Part of a small language model's weights.
Size: 13 layers, width 640, 10 heads of 64, MLP 1280 SwiGLU, vocabulary 14999, 62.9M parameters.
MLP neurons of a small language model. Each row is named by its layer, matrix (gate and up: input weights; down: output weights) and neuron, and shows model dimensions 160-255. Each number is 50 + 15 x the weight over its row's rms, rounded and kept within 0 to 99. A neuron's up and down rows have the sign that makes its largest values positive.
After each neuron's rows, "fires in" lists the words (lower case) most often at its 100 highest values on Wikipedia text that the model never trained on.

L2.gate1076:36 49 60 65 25 73 54 28 59 65 46 47 43 52 45 36 57 17 45 64 38 52 63 30 48 35 63 40 53 84 40 46 78 51 66 61 52 63 39 43 73 52 67 41 41 19 31 55 56 83 78 53 23 45 59 39 44 30 37 63 56 73 50 48 53 44 36 67 54 73 55 30 50 25 50 45 51 38 09 71 76 72 64 26 51 61 61 47 52 62 74 53 43 37 32 42
L2.up1076:39 67 73 38 52 68 65 43 45 39 40 73 60 86 54 66 70 33 66 75 40 70 75 68 57 44 75 45 62 84 51 59 47 79 65 45 49 40 32 44 54 72 48 58 54 29 68 49 41 51 40 69 10 48 41 42 63 39 59 59 50 78 88 35 50 37 65 41 25 70 24 35 49 41 35 67 37 37 34 75 46 52 42 44 41 52 80 25 64 52 67 48 42 36 37 55
L2.down1076:50 58 59 52 28 60 59 40 44 78 47 70 48 52 60 50 61 25 72 39 38 80 35 56 16 52 84 50 61 45 84 62 59 38 64 43 32 53 44 45 51 48 57 55 55 38 89 56 54 72 66 61 52 17 55 43 47 59 57 40 52 42 57 65 58 48 29 60 53 76 42 63 60 48 42 69 49 50 21 60 30 61 42 28 67 76 57 53 39 52 81 53 30 48 21 45
fires in: "through", "into", "entered", "joined", "circassian"

L5.gate411:48 72 28 46 68 57 50 30 65 62 52 39 72 43 66 53 45 74 59 60 57 64 52 54 33 37 48 68 63 48 70 37 50 73 53 54 34 28 70 48 24 49 37 50 38 51 26 48 51 41 63 48 44 50 55 26 34 44 24 71 53 50 36 40 49 63 66 50 33 44 18 37 36 50 30 43 49 27 26 48 63 18 26 38 43 38 53 33 52 51 50 50 65 09 47 28
L5.up411:24 83 82 51 32 28 59 56 31 54 38 58 48 28 65 50 54 77 48 66 71 72 41 54 33 64 62 73 50 35 48 31 58 69 55 56 54 36 47 43 41 54 40 85 37 74 67 68 62 76 46 27 55 65 22 47 58 15 38 64 55 25 37 73 48 21 72 56 42 58 53 59 00 45 43 66 60 40 60 51 56 44 37 48 73 40 74 33 52 58 62 47 44 52 61 41
L5.down411:59 39 51 51 75 61 61 62 49 28 58 55 45 66 49 55 42 35 78 40 46 58 32 54 35 15 50 71 77 46 70 56 61 27 61 52 16 60 43 61 49 44 24 53 48 48 53 51 43 44 68 68 47 76 25 47 33 43 36 52 62 31 56 57 50 29 53 71 44 47 61 51 49 24 69 67 22 15 63 25 48 40 40 41 20 71 38 65 57 33 69 52 74 26 20 66
fires in: "announced", "of", "began", "reported", "for"

L5.gate1149:49 51 58 36 64 47 56 48 39 27 69 69 54 31 79 29 41 31 26 70 63 53 65 34 71 60 43 46 44 55 40 52 32 43 60 38 33 69 49 54 32 67 57 67 34 52 27 39 47 31 66 45 51 33 62 32 63 55 15 52 69 56 70 39 51 31 72 12 42 32 39 38 33 61 52 40 48 59 42 46 44 39 59 51 64 44 62 51 28 60 29 77 70 34 59 59
L5.up1149:46 70 17 77 51 43 35 44 36 60 66 44 17 58 75 70 43 75 37 38 82 44 54 64 37 74 64 24 45 47 84 44 52 45 52 56 60 57 63 54 62 54 61 53 38 45 60 57 41 42 19 42 56 41 33 11 63 11 14 35 49 45 54 43 60 75 34 46 10 18 64 50 64 31 47 19 39 63 38 40 42 61 51 46 38 51 21 51 66 58 25 56 53 58 22 68
L5.down1149:72 48 45 45 52 57 55 67 33 61 62 37 52 58 81 47 56 51 63 22 83 45 54 61 52 39 54 63 42 71 58 63 49 59 56 54 59 62 49 21 62 44 45 47 75 63 36 74 68 54 44 53 68 54 26 34 32 44 52 43 57 34 37 33 56 52 28 34 42 56 42 55 48 53 52 37 51 69 57 39 60 72 25 55 50 44 20 50 43 52 48 84 51 42 47 41
fires in: "second", "another", "third", "final", "fourth"

L8.gate705:38 80 74 44 19 79 54 45 53 62 72 54 56 58 59 51 61 42 66 57 36 59 11 37 57 41 43 69 39 47 59 68 47 08 31 56 28 55 49 73 44 69 59 47 54 45 20 29 25 64 62 84 52 32 47 42 52 58 52 51 60 45 52 57 46 38 42 49 70 68 45 21 57 68 54 59 48 52 51 63 35 33 44 49 64 71 56 48 96 62 55 47 48 45 45 56
L8.up705:44 63 47 12 31 51 72 64 45 37 52 79 38 28 58 48 65 44 73 46 41 47 25 63 54 58 46 26 54 42 22 58 42 56 50 49 24 74 62 69 56 58 53 51 66 60 47 59 58 66 30 71 55 32 31 32 36 62 47 64 70 35 53 34 39 21 44 38 73 37 53 51 43 69 47 68 42 49 58 63 51 46 48 44 47 60 36 61 20 64 31 52 48 44 55 47
L8.down705:53 52 54 43 57 65 51 70 90 60 47 46 41 41 42 32 57 67 85 64 12 72 30 57 38 49 49 28 57 28 07 63 37 30 24 69 44 95 25 55 60 52 63 68 28 65 53 44 55 50 47 43 33 74 64 62 68 59 59 64 56 31 25 76 53 39 35 85 37 44 45 44 34 74 52 52 49 43 45 63 41 69 46 72 29 53 47 34 36 51 60 30 43 41 38 65
fires in: "than", "over", "at", "to", "about"

L7.gate797:45 51 43 47 43 80 68 39 63 44 65 68 38 53 13 27 36 41 51 78 76 32 78 36 61 52 59 64 31 69 66 50 68 51 52 32 39 00 64 65 59 54 39 31 38 43 57 57 65 53 32 53 23 68 44 39 57 06 41 24 53 42 48 59 71 77 58 70 41 78 63 35 41 69 79 48 39 38 48 50 49 60 46 43 27 46 43 23 50 27 47 47 62 59 39 20
L7.up797:63 59 39 48 32 57 44 41 53 80 41 64 43 82 49 37 26 54 54 50 39 63 27 31 22 69 50 36 49 80 55 56 47 34 43 45 50 41 45 69 90 50 48 40 27 49 45 38 78 60 30 60 71 51 25 63 54 29 57 55 68 60 34 57 54 53 67 48 38 55 39 61 42 28 53 63 53 51 62 46 32 74 42 54 52 76 42 51 46 33 53 31 55 55 42 35
L7.down797:54 41 40 58 39 15 61 48 50 60 61 77 59 73 60 55 55 42 68 37 49 35 65 63 32 47 38 62 30 34 38 58 43 42 27 46 67 65 45 71 62 28 46 51 43 49 38 36 47 52 76 28 56 31 38 51 39 75 48 27 37 56 47 56 72 46 56 61 42 79 68 32 66 63 71 88 62 68 55 64 50 44 36 56 62 53 47 75 37 23 75 42 53 50 48 60
fires in: "a", "an"

L7.gate957:48 65 28 79 59 39 50 27 63 29 53 47 42 74 11 36 40 58 49 48 50 51 47 37 43 32 65 54 58 38 30 35 36 51 47 40 51 57 61 53 29 83 44 45 44 38 59 54 47 67 38 43 72 36 35 48 42 68 63 16 46 39 46 27 43 60 71 41 70 65 73 33 34 54 52 37 59 45 57 46 42 29 48 34 54 59 55 80 51 38 56 48 45 39 62 37
L7.up957:67 31 38 49 47 56 78 47 05 47 21 41 78 54 33 43 71 51 69 71 76 52 57 45 72 75 37 46 51 60 49 68 51 52 23 51 50 13 35 59 52 39 29 45 52 39 66 48 50 44 47 53 44 61 46 53 22 48 62 37 57 45 38 58 25 74 61 52 41 62 23 45 51 38 47 46 54 52 43 27 23 19 39 55 68 40 72 69 24 42 54 37 49 49 43 35
L7.down957:56 48 33 52 63 56 53 47 62 46 44 67 45 46 30 58 73 53 63 44 60 39 55 61 63 54 25 45 52 56 42 31 41 60 60 56 41 73 32 50 67 62 78 51 63 36 32 72 28 62 57 67 38 36 60 51 45 65 75 59 21 66 53 27 69 50 36 68 26 47 37 51 38 58 45 18 74 64 30 74 61 08 15 56 44 26 47 47 48 04 39 74 25 62 36 22
fires in: "of", "in", "from", "for", "on", "at"

L3.gate697:49 73 45 21 49 54 74 65 43 45 22 37 55 30 41 32 54 42 66 67 28 58 34 69 76 19 50 59 37 46 45 59 46 75 47 35 70 39 44 54 56 47 47 43 61 51 50 42 33 42 60 17 54 37 67 22 58 54 22 67 41 56 56 34 41 42 69 29 49 48 48 55 43 63 43 43 32 43 29 51 50 48 56 43 47 51 44 57 27 31 54 45 55 43 16 44
L3.up697:56 87 49 66 44 73 75 43 64 46 48 70 86 37 52 51 58 55 81 78 28 67 50 53 53 36 42 61 36 43 50 76 59 80 54 36 41 33 50 34 43 60 53 25 48 57 65 60 58 81 57 62 52 61 63 35 59 46 44 56 56 50 68 46 63 26 54 53 45 38 71 25 34 57 43 58 55 79 50 45 68 53 29 73 65 56 42 51 33 27 51 16 61 61 42 59
L3.down697:57 73 42 39 60 27 58 64 41 26 44 47 57 50 63 48 59 55 74 51 46 76 44 67 43 11 47 58 79 76 41 63 65 49 60 54 57 63 68 39 36 41 30 51 56 67 50 24 60 63 83 48 47 78 34 43 29 46 27 31 53 51 59 47 60 67 31 54 39 55 73 44 51 62 55 56 37 36 47 34 45 38 43 29 49 55 72 48 40 44 33 45 37 41 41 47
fires in: "began", "continued", "continue"

L5.gate457:25 49 47 74 48 87 43 79 42 31 25 77 45 25 47 55 54 48 65 70 57 60 29 46 72 51 57 29 35 36 57 37 38 46 22 52 40 36 31 28 42 78 67 45 57 28 26 48 62 18 55 45 43 51 58 10 54 22 17 41 60 44 25 59 21 42 57 41 44 56 65 36 49 47 58 58 58 49 44 48 66 63 61 40 73 70 26 52 42 73 66 58 39 36 55 38
L5.up457:44 82 61 44 87 42 42 76 57 55 67 47 59 30 41 55 37 66 46 52 48 68 53 60 59 45 44 55 62 65 48 41 57 46 50 61 31 29 20 51 53 37 30 43 61 32 48 44 41 29 69 44 46 34 52 30 42 71 52 42 72 38 26 48 75 64 49 49 58 46 46 66 18 67 71 84 64 52 60 82 41 51 22 48 59 56 23 47 58 84 73 29 79 53 30 43
L5.down457:24 74 82 49 55 47 48 36 56 26 73 58 58 46 64 49 58 45 62 50 68 30 50 74 11 47 38 93 45 61 47 61 83 37 46 46 42 35 44 53 47 26 47 34 36 67 70 40 59 62 46 56 52 54 59 43 64 48 40 46 53 48 45 51 61 20 48 74 24 38 38 79 47 61 46 47 56 65 48 69 39 62 31 70 74 56 40 40 74 62 54 37 49 33 61 33
fires in: "of", "across", "self", "among", "telford", "in"

L2.gate203:56 18 31 61 49 22 60 75 56 39 50 69 50 43 56 54 57 55 81 14 35 58 37 38 42 34 74 65 48 47 82 64 35 38 61 53 64 50 29 67 44 78 60 46 38 62 29 32 52 54 35 39 30 46 76 53 61 32 41 54 60 40 52 27 49 42 54 31 36 52 35 38 56 70 35 34 48 35 45 54 59 41 68 51 20 67 48 39 62 53 45 51 00 52 23 35
L2.up203:61 59 51 60 27 44 65 33 71 52 27 46 43 34 55 40 37 34 28 61 50 40 41 54 41 49 34 57 89 59 54 51 46 44 59 62 45 42 44 54 46 39 55 74 47 55 74 71 47 43 49 60 47 51 46 43 56 46 56 43 11 29 53 16 30 48 69 36 56 41 58 49 56 46 46 63 62 23 66 42 59 51 38 75 54 42 53 61 32 78 50 99 72 38 40 37
L2.down203:57 46 85 47 00 36 52 23 43 59 67 51 55 41 75 41 50 30 54 74 53 53 39 58 39 44 33 43 51 55 58 40 60 57 40 32 48 61 36 30 67 53 22 37 47 56 60 47 36 69 50 35 59 87 48 32 56 60 63 63 26 50 59 54 61 69 51 03 59 48 83 55 37 50 35 43 43 27 28 89 52 58 63 67 55 71 32 65 52 48 54 68 68 44 36 42
fires in: "university", "uc"

L7.gate647:54 52 48 42 49 23 28 34 35 45 63 34 54 34 38 33 51 58 63 36 59 67 74 65 62 57 47 46 41 25 47 49 34 29 64 58 70 42 44 60 56 38 42 62 24 49 74 30 42 11 70 44 50 71 54 42 52 45 46 85 43 32 58 47 36 51 55 42 29 64 45 43 46 45 54 46 33 16 53 57 60 56 72 69 67 39 66 35 35 71 32 51 42 22 64 33
L7.up647:52 48 58 56 55 41 37 50 32 47 67 59 50 42 55 69 52 67 58 58 53 65 73 74 58 54 45 65 28 51 53 56 58 32 75 74 57 32 30 56 72 65 80 34 44 62 51 43 38 50 42 47 58 37 59 55 73 57 57 80 41 35 24 38 68 39 44 26 54 99 34 26 46 42 69 49 39 23 48 66 41 43 69 36 51 46 64 37 31 48 25 64 32 36 40 55
L7.down647:30 40 51 46 41 46 23 42 56 59 56 33 38 69 40 44 43 62 49 42 57 41 44 39 77 73 40 54 64 30 42 40 62 52 50 58 31 40 47 46 37 45 44 79 21 92 80 34 30 45 43 38 56 66 34 34 55 47 66 56 62 42 31 48 56 42 22 50 62 69 38 51 63 44 48 65 43 54 80 45 65 59 54 72 51 51 51 53 46 25 57 40 39 55 37 12
fires in: "that", "he", "she", "they", "we", "it"

L3.gate1185:72 52 58 60 38 63 65 43 34 37 60 63 19 57 46 70 57 44 33 64 86 56 58 40 56 60 51 60 09 25 43 54 55 46 87 31 35 47 34 61 55 63 59 65 67 60 12 56 52 93 56 14 50 46 87 49 65 43 53 35 51 36 58 65 34 57 64 60 25 46 34 16 38 80 31 56 56 40 55 65 41 24 59 48 34 33 63 63 29 59 79 61 78 04 47 73
L3.up1185:61 41 63 49 28 32 46 26 54 43 61 63 56 44 31 67 66 48 38 65 65 57 57 75 65 58 45 67 45 47 56 31 42 28 74 39 26 35 13 38 55 41 64 68 71 57 40 45 40 67 54 24 73 68 70 39 41 54 43 22 52 43 35 46 50 59 64 45 21 65 51 35 63 37 55 45 68 43 46 59 28 21 63 31 57 16 71 62 43 56 20 44 63 46 52 57
L3.down1185:64 55 47 44 43 75 38 18 50 36 36 63 59 37 29 33 59 36 54 61 58 63 58 48 47 66 43 54 60 49 51 31 52 50 80 45 69 39 36 50 60 40 45 61 36 66 81 48 21 54 57 18 78 75 58 49 47 61 47 37 58 56 34 81 68 51 22 37 72 62 40 38 40 41 64 49 42 65 64 45 42 25 51 35 25 39 30 52 23 44 39 35 49 44 44 29
fires in: "who", "that"

L4.gate452:39 71 54 53 72 40 69 58 39 45 40 70 58 36 47 72 46 35 46 89 33 64 23 54 77 60 66 36 32 48 52 75 52 49 36 59 20 53 47 50 39 74 65 45 64 32 35 51 43 35 31 57 61 42 67 38 79 37 64 58 43 58 56 51 35 50 76 32 83 70 57 46 54 39 46 33 63 42 48 39 47 72 24 42 67 55 46 58 37 32 52 45 59 42 63 30
L4.up452:80 75 50 47 74 68 57 50 79 50 39 57 42 41 49 44 64 30 52 33 30 69 24 23 57 54 36 63 59 54 34 41 39 37 46 47 28 50 51 45 49 60 55 37 55 44 76 61 59 28 45 66 56 34 38 38 23 06 44 78 24 46 65 38 63 43 58 36 56 61 39 44 43 26 59 54 59 28 52 48 46 44 38 73 32 50 49 89 18 87 37 52 46 46 53 40
L4.down452:50 60 61 41 59 49 61 42 49 57 46 24 56 54 68 65 47 48 55 47 39 44 43 29 67 35 69 35 60 59 30 57 52 27 32 59 32 42 59 51 45 55 67 69 58 42 61 56 44 43 36 34 72 42 51 49 40 18 31 51 34 52 59 69 35 38 22 59 45 58 67 77 36 51 66 44 44 73 33 63 27 56 53 45 51 32 35 45 55 28 30 44 59 70 49 61
fires in: "over", "of", "up"

L7.gate774:23 80 17 31 56 46 58 31 34 51 56 41 23 43 41 34 42 56 21 68 22 56 46 51 43 51 50 39 47 44 41 44 80 79 16 28 69 64 49 65 28 62 72 45 29 37 79 69 56 42 58 45 53 45 54 58 46 60 73 38 33 49 41 43 38 65 78 28 62 54 74 72 48 60 36 73 70 39 68 47 51 48 29 34 50 59 22 51 48 45 29 53 78 64 23 27
L7.up774:73 51 40 56 36 60 55 49 25 41 39 40 58 40 56 54 39 44 32 39 90 51 43 61 49 59 46 30 27 46 25 54 65 25 47 52 47 50 59 39 56 60 84 54 51 55 42 39 33 11 36 31 36 51 53 38 39 27 53 72 43 35 59 56 36 40 62 30 59 49 68 56 32 16 59 59 40 50 45 47 57 34 48 54 62 53 36 30 53 42 69 50 46 29 50 76
L7.down774:63 46 51 28 51 60 46 65 57 46 31 66 51 82 58 65 57 51 69 61 23 65 62 37 58 39 50 69 77 39 47 50 57 69 24 63 55 61 48 58 50 45 41 42 32 56 69 46 56 17 36 38 38 55 54 34 51 59 46 30 43 36 48 35 61 54 31 61 65 45 69 83 50 56 56 62 45 51 47 70 76 48 59 58 26 61 42 71 42 42 73 43 60 51 34 68
fires in: "to", "two", "in", "of", "no"

L2.gate357:40 48 35 62 30 51 97 43 40 49 56 45 43 53 43 49 60 35 52 38 53 71 48 47 59 46 58 29 67 68 30 73 28 50 63 39 36 46 48 58 43 37 28 63 68 33 63 43 60 28 54 65 35 42 41 49 33 54 56 65 45 53 56 62 76 84 50 21 24 59 66 13 61 91 43 49 58 41 48 76 18 48 55 40 44 25 45 55 69 82 54 44 60 39 43 37
L2.up357:58 43 12 49 30 66 57 59 41 44 52 65 34 45 70 60 40 43 48 61 47 59 28 35 52 63 36 46 68 55 59 26 51 62 31 41 84 55 68 61 45 42 34 45 48 34 42 61 66 56 50 51 69 43 19 30 49 31 68 47 58 47 51 43 36 47 36 52 45 80 41 38 37 65 57 34 42 52 52 59 63 56 41 23 73 63 58 69 69 36 40 42 49 35 47 36
L2.down357:44 39 44 17 31 62 58 56 39 74 36 45 35 64 54 38 77 38 39 54 37 53 59 68 33 50 25 38 68 65 39 56 31 37 39 36 70 64 46 77 41 27 57 53 59 37 43 41 61 65 59 28 77 43 68 50 45 40 51 24 68 31 34 63 42 34 44 54 47 77 58 45 45 71 50 70 53 45 44 69 56 40 49 36 38 33 50 34 51 49 33 63 41 42 47 33
fires in: "television", "radio", "bbc", "tv", "stage"

L2.gate85:53 51 40 79 25 80 63 53 43 69 63 46 62 73 48 56 52 45 54 39 65 38 45 28 43 33 82 56 47 50 34 49 54 36 47 61 62 53 66 39 45 54 58 48 34 75 53 57 43 25 75 67 54 59 52 36 57 64 25 58 12 48 53 67 92 68 41 33 48 82 73 31 14 42 86 41 47 70 53 54 65 59 50 26 22 32 57 26 63 40 47 38 54 28 29 49
L2.up85:49 39 38 72 46 67 84 43 29 81 75 41 40 65 41 50 48 54 45 20 56 46 64 31 26 41 68 54 35 75 70 60 46 18 23 58 70 67 42 55 79 59 40 51 40 48 68 58 32 53 73 53 52 70 50 45 56 40 27 49 74 60 56 54 62 58 51 67 37 84 74 28 16 50 73 47 37 54 58 64 49 55 67 53 42 44 36 35 49 73 48 60 40 32 51 51
L2.down85:50 52 10 55 57 86 58 34 47 69 79 67 79 83 55 40 39 22 72 38 69 37 83 64 39 48 39 44 41 42 55 49 35 37 48 49 76 55 71 61 59 44 47 49 61 48 57 43 48 44 40 30 75 57 55 39 42 62 58 17 48 62 63 47 57 56 40 42 38 48 39 57 42 55 69 61 48 43 37 77 41 80 65 64 73 36 54 40 53 43 59 61 30 20 66 47
fires in: "bbc", "radio", "media", "newspaper", "broadcaster", "times"

L4.gate238:39 46 54 67 46 45 50 61 40 58 56 18 34 30 66 65 55 18 49 51 57 70 42 38 77 48 59 74 68 65 28 65 44 65 44 69 60 34 68 57 52 34 36 35 47 48 50 61 37 38 79 43 29 61 54 54 62 41 53 29 46 49 65 35 39 14 43 36 49 35 66 23 44 54 46 61 80 48 51 83 80 29 42 35 42 54 48 61 03 49 16 29 54 82 35 47
L4.up238:19 41 36 29 03 27 32 38 43 54 24 62 57 37 47 49 61 69 51 79 64 58 61 38 62 67 56 62 48 55 48 29 33 47 37 59 42 36 44 40 70 47 52 55 84 41 38 56 59 57 26 66 53 64 50 54 60 68 84 24 43 26 38 36 53 60 49 42 39 28 34 71 69 43 67 56 66 37 51 65 24 43 42 66 60 38 63 57 32 88 35 47 20 27 34 76
L4.down238:75 31 42 25 48 36 67 68 64 41 21 64 45 17 45 48 29 52 48 80 32 51 75 70 51 58 54 30 54 30 47 60 31 70 44 80 58 43 62 65 50 34 33 11 35 55 32 39 40 34 41 44 22 26 12 42 58 28 39 30 59 27 63 51 26 53 73 44 64 63 41 50 59 51 53 35 43 24 51 58 50 39 36 77 42 29 24 36 51 66 41 30 52 43 51 35
fires in: "then", "later", "previously", "formerly", "nur"

L7.gate262:28 87 37 55 31 47 69 49 12 38 34 31 61 44 41 65 34 36 33 38 30 47 62 70 35 64 36 55 43 47 74 52 65 50 33 57 64 54 44 41 50 58 60 37 42 49 36 41 35 38 56 36 39 54 41 47 61 34 57 29 64 40 66 41 55 43 66 59 59 35 46 45 57 55 62 11 38 50 43 68 61 66 34 34 52 38 34 60 81 70 59 55 34 43 25 55
L7.up262:48 84 47 31 49 43 44 35 56 40 33 34 51 59 48 75 40 30 37 67 17 56 34 60 98 53 70 29 37 60 47 61 80 60 50 59 41 32 52 63 25 54 52 39 15 31 34 41 47 15 29 24 28 59 48 51 51 24 62 23 55 39 66 49 38 67 53 40 69 33 56 45 58 46 66 62 34 31 67 49 56 31 19 61 44 44 43 65 48 63 85 44 73 48 21 43
L7.down262:65 22 51 54 55 37 73 59 57 61 36 67 63 71 51 46 57 62 71 48 79 16 57 26 48 43 86 43 50 63 31 43 46 40 43 60 81 30 54 52 72 26 36 21 83 28 43 50 56 53 50 25 82 54 36 45 68 52 50 87 58 51 25 61 44 37 38 62 29 58 47 74 64 64 47 41 58 38 49 60 35 68 18 65 55 52 63 27 20 49 54 49 73 50 80 71
fires in: "a", "an", "no", "are", "two", "as"

L3.gate1229:57 07 66 55 60 42 56 54 44 51 21 80 56 46 60 48 54 55 56 62 49 79 65 68 69 51 52 27 33 46 42 76 55 72 60 19 39 54 54 37 51 38 38 47 47 17 80 56 74 53 61 52 45 24 48 40 32 53 57 52 51 42 58 62 39 28 59 51 03 49 64 39 84 54 60 56 64 46 47 52 41 63 34 62 56 50 52 59 63 55 63 53 55 54 42 27
L3.up1229:40 52 66 42 46 64 68 35 56 66 37 60 51 34 63 60 65 57 46 60 59 64 49 53 35 35 39 43 60 46 43 50 48 67 78 39 36 67 53 40 49 67 09 58 43 36 44 62 90 28 45 78 18 54 60 69 32 50 45 65 55 50 58 41 53 44 29 46 07 45 22 41 37 64 70 60 40 69 36 56 49 59 21 24 55 54 74 55 51 74 51 34 61 41 73 50
L3.down1229:34 52 53 43 48 25 57 43 51 51 50 51 42 52 45 45 88 35 46 25 64 76 33 50 28 34 69 56 40 20 60 49 59 58 34 53 52 54 53 42 58 47 45 41 60 61 50 62 66 54 67 48 36 31 31 32 51 39 36 51 91 38 60 81 31 30 24 67 57 49 48 52 78 49 54 55 31 48 64 51 28 48 33 53 50 21 56 48 50 46 68 39 63 42 52 71
fires in: "in", "into", "entered", "use"

L4.gate369:64 72 45 10 45 49 67 62 41 56 51 77 49 62 60 42 66 65 33 51 34 35 38 49 56 40 52 53 60 59 59 45 64 22 54 61 58 15 47 60 30 55 67 79 52 30 72 39 57 36 50 42 43 23 65 58 06 52 58 33 65 28 36 50 36 40 72 21 38 36 55 62 54 40 64 44 78 44 53 65 47 62 63 62 29 72 48 45 22 56 38 51 62 68 34 58
L4.up369:50 40 85 50 35 08 49 41 51 49 49 61 83 49 41 41 50 42 50 59 24 54 64 37 42 58 55 73 40 45 51 48 44 32 69 58 41 27 66 40 45 52 69 40 25 33 58 53 59 69 64 66 22 24 39 35 08 37 76 27 39 56 51 40 49 57 52 36 49 48 19 35 38 51 66 42 69 70 53 44 50 66 55 54 81 49 20 51 47 67 63 67 71 36 70 28
L4.down369:16 23 55 35 63 39 45 71 51 56 37 61 48 52 66 69 63 72 72 43 48 62 47 52 29 56 27 68 40 60 43 73 41 35 45 15 32 64 40 26 53 43 49 45 34 58 25 63 43 34 72 50 42 44 51 29 49 62 71 69 24 43 54 51 43 53 36 31 58 63 63 50 49 45 52 64 78 04 47 68 41 83 65 48 51 39 37 71 27 36 32 80 56 36 75 45
fires in: "university"

L2.gate1115:53 46 63 41 29 34 55 70 27 50 66 28 46 53 45 78 62 56 52 45 55 67 38 49 75 68 82 50 22 20 72 29 56 30 49 31 55 65 42 35 19 54 33 39 24 41 58 75 50 65 56 37 50 62 49 17 67 47 39 36 57 37 53 48 47 40 60 46 62 69 37 55 41 38 34 56 60 50 36 54 53 41 46 36 45 52 23 48 43 67 27 57 55 25 50 48
L2.up1115:49 73 69 53 40 55 45 38 20 53 33 45 59 30 73 55 63 71 63 70 85 69 70 49 54 48 83 53 42 31 69 39 28 33 61 29 49 44 43 29 31 11 45 61 40 54 68 58 48 64 70 32 50 52 55 32 52 50 41 51 51 39 42 42 67 25 38 59 64 70 48 56 26 08 20 45 63 68 36 62 47 36 47 52 69 54 48 42 44 86 56 66 38 34 49 48
L2.down1115:62 81 47 43 54 82 44 29 50 66 41 47 57 38 40 43 41 49 45 52 69 66 38 51 46 70 45 50 79 72 66 44 44 38 41 31 47 42 51 41 75 55 49 68 49 70 77 63 39 65 54 16 81 58 45 56 62 73 49 42 55 50 29 48 78 54 29 43 67 61 57 48 35 43 35 58 50 54 46 45 47 57 63 54 22 56 39 26 34 56 38 65 43 28 48 33
fires in: "who", "he"

L2.gate1008:52 51 65 71 24 30 58 23 46 47 53 82 66 38 45 66 32 32 59 62 48 46 37 50 47 48 58 46 31 55 87 26 57 23 81 59 56 35 63 59 69 48 16 52 43 60 49 67 55 38 73 71 39 40 70 52 63 51 63 51 33 42 37 68 31 65 50 69 39 56 47 42 26 47 57 45 67 19 30 34 56 57 43 27 41 48 47 26 45 56 43 37 52 41 34 60
L2.up1008:35 79 54 54 74 31 68 35 67 45 62 67 35 51 30 35 61 33 59 55 62 53 53 60 62 54 33 45 58 60 49 44 34 66 67 39 70 09 41 61 59 63 54 53 68 62 26 43 24 65 41 64 43 25 42 51 57 48 55 41 63 47 48 54 46 64 60 37 55 56 53 33 68 56 69 45 50 14 61 43 64 65 50 51 43 58 46 49 79 43 65 53 73 63 16 36
L2.down1008:42 53 63 46 70 39 59 58 69 40 46 63 13 50 62 60 58 35 74 30 54 75 48 32 43 59 53 34 52 99 41 34 67 73 39 35 37 37 34 55 47 69 38 18 49 59 30 65 37 57 47 40 52 27 47 48 46 41 49 19 57 29 28 57 68 52 68 30 51 35 39 47 31 72 60 41 63 24 35 61 44 61 59 45 29 58 57 54 39 48 52 71 55 54 50 32
fires in: "team", "family", "class", "unit", "units", "division"

L5.gate1270:70 43 69 40 52 43 44 57 64 25 45 52 45 68 15 63 57 51 55 66 28 54 53 60 48 71 59 28 44 67 72 52 74 83 49 67 61 45 53 44 53 51 72 57 59 42 31 58 71 15 37 35 66 33 45 31 49 29 43 12 55 67 51 54 27 33 54 64 52 44 81 33 24 01 40 49 51 63 22 41 64 43 61 57 51 32 56 69 18 74 58 86 53 68 63 62
L5.up1270:54 80 70 28 61 54 52 42 43 49 52 66 49 42 43 82 64 20 38 71 41 42 33 55 48 76 82 36 62 35 66 54 31 44 56 34 49 64 36 64 53 62 31 07 77 62 59 43 31 59 22 53 53 31 57 42 42 32 41 48 28 36 49 55 55 38 65 42 54 51 76 63 35 76 52 51 50 42 54 50 63 70 28 63 63 36 40 76 31 56 36 57 12 53 56 64
L5.down1270:18 49 68 52 20 35 58 22 67 43 64 52 39 66 75 60 36 39 47 61 44 49 33 61 63 64 63 25 44 47 23 83 39 47 71 40 51 46 48 53 61 40 62 28 60 50 54 40 56 68 62 50 49 49 56 25 52 41 30 38 66 56 72 59 69 41 76 60 73 52 74 28 60 33 47 60 37 53 44 49 40 41 34 42 49 48 31 44 45 37 44 54 30 70 33 29
fires in: "of"